config = dict(
    hidden_size=192,
    num_attention_heads=3,
    num_key_value_heads=3,
    norm_place='pre',
    bias='all',
    init_std_o=0.0361,
    optimizer='adam_atan2',
    lr_mult_qkv=0.7,
    decay_fraction=0.344,
    max_seq_len=512,
)
MLP neurons of a small language model. Each row is named by its layer, matrix (down: output weights) and neuron, and shows model dimensions 64-127. Each number is 128 + 24 x the weight over its row's rms, rounded and kept within 0 to 255.
Before each neuron's rows, "fires before" lists the tokens most often just after its 100 highest values on Wikipedia text that the model never trained on.

fires before: " |", "ts"
L3.down450 [146 106  76 129 132 147 143 156 151 144 152 128 163 100 132 135 179 119 126 116 135 132 125 136 142 154 114 120 120 181 126 100 108 184 131 131 121 118 112 113 159 166  99 114 110 106 107 114  92 122 132 108 121 142 109 100  89 115 139 130 170 147 116 113]

fires before: "=", " life", " and", " =", " career", "ography"
L12.down573 [ 81 114 147 128 105 159 132 111 148 126 130 130 142 123 102  98 116 131  86 117 164 158 151 121 131 145 106 161 130 165 107 156 171  98 159 124 149 113 139 124 121 140 107 178  93 121 119 144 130 129  99 134 114 177  99 126 153 132 129 133 102 121 137 128]

fires before: " |", ",", " season", ":", "."
L6.down396 [141 161 157 103 133 123 130 186 127  90 133  82 114 135 161 164 136  96 104 140 127 115 184 130 167 150  95 145 134 123 157  93 158 160  85 122  83 144 142 133 137  97 141 139  85 154 107 152 150 101 111 129 113 142 108 102 113 143 100 141 143 165 125 103]

fires before: " |", "\n", ":", " that", "%", "."
L9.down248 [131 141  87 139 107 126 127 158 158 139 157 148 134 181 119 159 108 119  88 132 106 114  97  97 123 154 189 125 156 153 159 113  80 108 116  91 121 107 147  90 145 124 149 171 141 111 120 154 142 147 140 150  68 166  95 125 137 114 107 147 120 113 136 119]

fires before: "=", "\n", " ±", "\n\n"
L5.down714 [100  91 105 135 122 114 149 144 130 142 158 191 137 128 123 155 106 142  98 122 166 153 117 100 144 139 151 117 129 102  98 121 123 113 151 138 102 109 150 115 113 144 134 160  96 136 134 151 144 110 152 153 144  78 149 150 121 135 128 155  93 119 123 139]

fires before: " |", "\n", "0"
L5.down501 [ 79 145  85 147 129 126 135 144 138 132 151 113 132 160  85 135 123 145 125 146 121 129 151 138 132  95 132  85 132 114 130 131 105 122 133  93  83  90 193  93 174 139 117 105  90 152 124 139 125 145  99 171 112 154 155 157 133 121  96 172 186 146 162  99]

fires before: "=", "In", "The"
L3.down268 [126 142 158 172 229  97 115 113 128 150 154 167 119 153 150 114 161 136 107 143 129 105 127 111 127 153 146  74 119 120 124  98 139 166 140 135 103 162 133 134 121 147 133 125 109 153 110 128 118  99 116 159 152 142 111 146 143 126 107 125 147 119  84 120]

fires before: ",", ".", "s", "0"
L6.down369 [133 135 135 165 129 130 129 120 112 104 164 127 156 140 124 112 105  98 133 146 113 123 135  93 154 154 112 146 172 142 152  99 127 137 102 102 110 152 112 150 161  99 140 133 106 131 120 126 120 109 112 146 125 187 129 118 111 113  75 127 110 108 127 106]

fires before: "s", "t", "m"
L6.down80 [113 123 102 180 116 182 146 126 102 156 112 115 115 173 144 121 111 152 158 156 152 134 148 137  92 119 125 108 161 145 116 145 123 140 127 161 102 151 162  85 137 144 148  78 139 176 173 124 120 130 102 123 115 112 136 111 120 130 114 167 144 100 158  79]

fires before: " |", ".", ";", "8", "9"
L4.down438 [106 139  98 112 102 122 130 130 137 136 182 120 130 159 123 168  85 182 174 117 106 105 126 123 108 133 132 130  99 185 144  97 123 150 139 117 127 111 118 130 162 121  94 162 106 131 112 112 142 115 129 134 115 102 110 157  99 116 119 165 152  90 124 142]

fires before: "\n\n", " He", " In", " She"
L15.down343 [ 76 125 150 160 138 131 136 115  79 148 146 150 119 127 109 122 140 114  99 141 117 152 130  90 127 155 155 135 128 129 154  86 148 184 156  93  90 126 143 115 123  60 144 144 122  72 120 115 124 146 150 133 114 175 112 154 136 120 132 159 115 129 121  98]

fires before: "=", " and"
L9.down620 [ 89 122 145 185 143 159 128 136  82 119 143 107 127 128 121 104 114 147 113 140 143 172 132 119  59 127 116 116  96 175 120 120  81 112 118  98 106 119 153  90  89 129 101 141 128 123 164 158 120 115 141 164 135 118  93  88 153 134 110 117  74 117 122 120]

fires before: " |", ")", ":", ",", " on"
L6.down282 [171 193 121 138 150 103 140 138 156  99 144 123 133 121 108 168 127 140 107 146 123 106 165 123 142 133 132 122 152 121 164 111 103 137 104 118  75 125 113 144 178 104 148 147 118 155 127 147 142 117  90 139 125 170 112  87 157 168 112 136 112 162 130 102]

fires before: " |", ";", "."
L4.down106 [124 162 140 140 131  91 178 174 168 165 167  90 142 132 132 110  94 118  90 145 158 117 100 108  96 151 154 151 137 167 143 118 117 152 130 118 153  66 105 132  84  99 140 157  85 156 134 147 147 152 149 131 117 138 145 169 153 154 142 184 148 119 119 135]

fires before: "s"
L15.down5 [ 82 115 131 154 150 125 140 127 163 112 112 148  96 173  93 141 126 114 106 195  82 138  84 138 124  92  88 115 123 157 161 157 136 100 106 118 139 171 120 126 167 155 135  84 156 113 115 150 136 140 161 135 129 150 145 118 122 163  95 100 103 121 111 117]

fires before: "|", "-", "The", "=", "\n"
L9.down226 [164 131 106 126 210 127 108 150  76 117 114  95 140 125 156 153 107 142 151 149 128  97 163 159 101 114 122 124 139 119 129 128 137 120 116 161 123 132 126 175 111 158 125 146 132 101  77 136 154 132 133 130 128 133 104  59 148 127 117  96 139 126 142 111]

fires before: "\n\n", " The", " He", "\n", " She", " Its"
L5.down318 [108  97 138 111 135  99 111 151 141 158 133 138 125 116 140 127 133 143  66 117  96 108 138  84 140 163 128 120 126 175 147 112 141 125 120  74 108 116 144 136  98  94 121 102 112 114  88 137 157 127 122 135 112 158  98 160 107  99 122 128 165 105 133 131]

fires before: "s"
L3.down658 [ 96 122 123 144 123 132 143 174 133 137  88 100 128 126  77 107 175 127 138 109 126 136 153 170 111 162 103 144 129 116 131 140 147 137 111 155 118 112 111 121 132 141 133  46 128 126 135 117  85 116 158 117 106 149 139 139 164  94 154 145 108  96 123 108]

fires before: ",", ".", " to"
L11.down178 [143 166 185 169 124 118 111 122 114 136 160 135 166 118  92  96 135 142 111 128 149  90 132 106  96 142 131 133 133 108 191 147 164 144 133  96 145 126 112 158 120 129  98  98 119 102 159 147  99 133  83 195 142 142  90 134 150 101  92 149  97 133 131  84]

fires before: "=", "|", "-", "In", "The"
L4.down513 [148 139 121 137 238 125  97 109 162 144 143 154 102 143 163 137 148 119 130 119 123 115 158 123 135 110 140  97 127 129 139 104 133 142 117 120 108 151 148 125 106 115 146 138  98 164  89 134 135  91 152 166 111 196 105 119 119 140  92 110 153 125 138 140]

fires before: "-", "|", "2", "["
L2.down6 [132 114 102 156 195 103 146 113 113 124  86 134 156 113 109 135 109 141 155 128 158 135 108 129 123 139 130  95 105 138 107 113 175 114 142 101 160 119 118 165 110 201 127 160 118 101 142 147 122 144 138 116 119 122 124 123 141 119 125 156  95 145 122 154]

fires before: "="
L5.down596 [107 140 122 124 144 154 110 118  90 137 133 111 109 134 136  77  92 145  86 102 143 137  84  89 137 132 124 108 141 141  98 130  92 128 108 112 109 116 129  98 149 166 111 118 122 130 137  78 134 108 151 118 142 172 127 123 155 130 157 119  99 131 136 141]

fires before: "\n\n", " The", "\"", " He", "\n"
L15.down142 [ 55 126 138 150 164 117 109 108 126 155 137 151 123 125 133 121 140 116  83 155 115 139 127 114 131 133 146 109 136 125 170 126 129 171 135  83 100 145 139 141 126  54 127 137 125  95 109 124 130 146 105 148  94 149 117 124 163 138 125 149 103 180 135  93]

fires before: " |", ":", " by", " mi"
L15.down412 [119 153 113 122 112 156  95 114 160 133 128 134 113 115  97 122 113 164 115 144  70 124 118 130 110 155 127  85 136 142 135 150 126 123 118  84 123 112 126  96 140 177 143  98 103 112 137 126 159 184 108 148  87 148 154 151 110 126 121 182 111 134 112  76]

fires before: "=", "\n", ")", "\n\n", " in"
L12.down623 [129 115 115 141 117 122 130 144 142  99 121 148 144 107 136 149  93 154 105 137 151 161 147 121 122 145 135 115 116 153 137 170 178 136 175 132  62 129 128 141 148 155 168 143 121 156 104 144 146 107 124 157 122 110 137 125 147 137 150 124  85 108  76 117]

fires before: "\n\n", "\n", " |"
L9.down106 [106 120 111  95  71 108 115 136 127 125 134 157 147  93 125 153  98 131 142 156 146 125 121  98 151 142 142 128 125 164  98 124 126 107 126  94 140  76 114 119 157 114 146 148 104 105  94 172 133 168 139 135 128 170 142 124 137 161 119 133 141 132 157 153]

fires before: "-", "dy"
L13.down246 [114 120 120 125 148 155 138 125  92 102 114 109 114 100 168 172 151 140 135  93 146 120 111 157 148 118 139  72 128 154 130 146 102 119 113 157 172 152 112 159  87 144 106 125 136 109 126 132 124 137 157  98 157  56 127 120 124 130 141 115 137 127 157  99]

fires before: "-", "|"
L2.down697 [133  90 134 154 115 108 108  93  71 111 127 127  96 100 117 134 131 170  96 110 133 116 117 137  88 170 135 109 126 164 108  74 169 129 122 132 127 141 130 135 137 162 116 130  75 145 119 124 161 113 174 143 104  92 134  91 128  98 167 125  88 116 100 142]

fires before: ",", "."
L5.down548 [147 119 149 183 119  97 123 119 108 169 171 135 124 130 140  68 108 132  88 143 113  84 140 149 143 100 127 118 162 135 159 106 104  54  86 118  77 101 119 153 181  99 115 183  72 131 124 156 119 147 129 141 162 158 133 132 115 107 120 114 153 162  90 122]

fires before: "-"
L9.down639 [110  90 108 113  78  96 127 131  98 137 139 132 127 142  87 134 157 113 106 144 109 138 131 113 133 159 160  70  91 157 127 113 147 157 171 131 149 125 135 122 127 138 131  97  75 151 147 153 159  90 136  96 147 126 135 132 145 118 113 127 125 102  83 151]

fires before: " |", "0", "1", "-", "2", "3"
L3.down705 [165 177 138 156 143 126 108 149 118 111 161 162 151 139  95 121  68 108 146 160 133  86  88 103 106 131 106  95 112 152 124 149 132 116 153 140 153  97 108 137 157 156 123 128 172  89 128 113 135 151 127 112 123 120  78 110 161  95 123 148 119 131 118 149]

fires before: "\n\n", "|", "-", " The", ":"
L9.down219 [ 90 128 143 106 119 130 199 142 155  81 109 172 135 116 136 162 134 117 143 130 118 131 142 202 108 149 115  74 152 140 135 100  89  95 122 175 139 105 123 158 115 153 136 134 140 119 135 139 122 146 174 140 165  95 140 142 138 137 136 105 163 171 109 125]

fires before: "s"
L15.down753 [115  96 135 112 151 155 120 129 150 111 146  98 107  98  96 111 110 126 130 128 143 130 117 132 129 103 110 126 122 153  94 129 131 126  85 155 103 145 143 117 118 131 173  65 124 119 138 110 134 130 141 142 149 138 133  90 126 102  76 140 126 130 104 117]

fires before: " |", "\n", ":", "\n\n", "."
L6.down222 [113 135 154 130 113 108 156 134 163 148 103 124 129 143 152 100  52 120 107 122 139  88 121 117 131 133 113  99 157 138 150  94 142 135 110 123 104 117 143 142 133  79  97 104 136 146 117 157 120  84 117 135 112 146 114 157  98 115 141 113 104 110 158  97]

fires before: "-", "|"
L9.down493 [128 112 106 152  84  93 107  97 111  99 148 155 123 166 117 119 128 136 112 161  94 129 106 137 111 179 137  92 106 151 123 134 134 160 172 120 129 118 142 129 151 128 142 108  99 127 126 143 147  80 106  93 127 141 166 137 146 110 114  85 106 138  93 142]

fires before: "\n", "\n\n"
L15.down637 [ 49 116 123 134 202 140 104 123  92 160 151 139 107 119 180  78 120 134 115 106 147 119 140 113 132 135 108 112  84 133 167 110 167 139 135  98  86 142 138 156 102  89 120 160 101 124 120 134 137 116 129 141 120 145 121 130 128 117 125 166 140 140 141 106]

fires before: ",", ".", "s"
L9.down580 [ 90 118 146 142 109 121  74 134 176 140 169 159 105 126 147 108 111 119 140 130  98  97 119 105 132 167 149 131 110  97 177 129 125  86 125 109 120 141  79 136 143 106 120 140  88 146 116 143 107 118 122 180 146 173  91 102 147 120 120 113  98 129 129  87]

fires before: ".", "ingu", "ink", "iv", "TC", "-"
L5.down519 [154 130 139 101 118 100 142 123 139  56 119 148 109  85 140 125 148 160 104 112 145 186 121  78 116 138 118  78 143 105 141 135 161 163  80 160 111 120 118 151 113 147 174 121 117 104 117 141 133 154 166 132 153  77 113 112 129 147 118 125 132 135 143 133]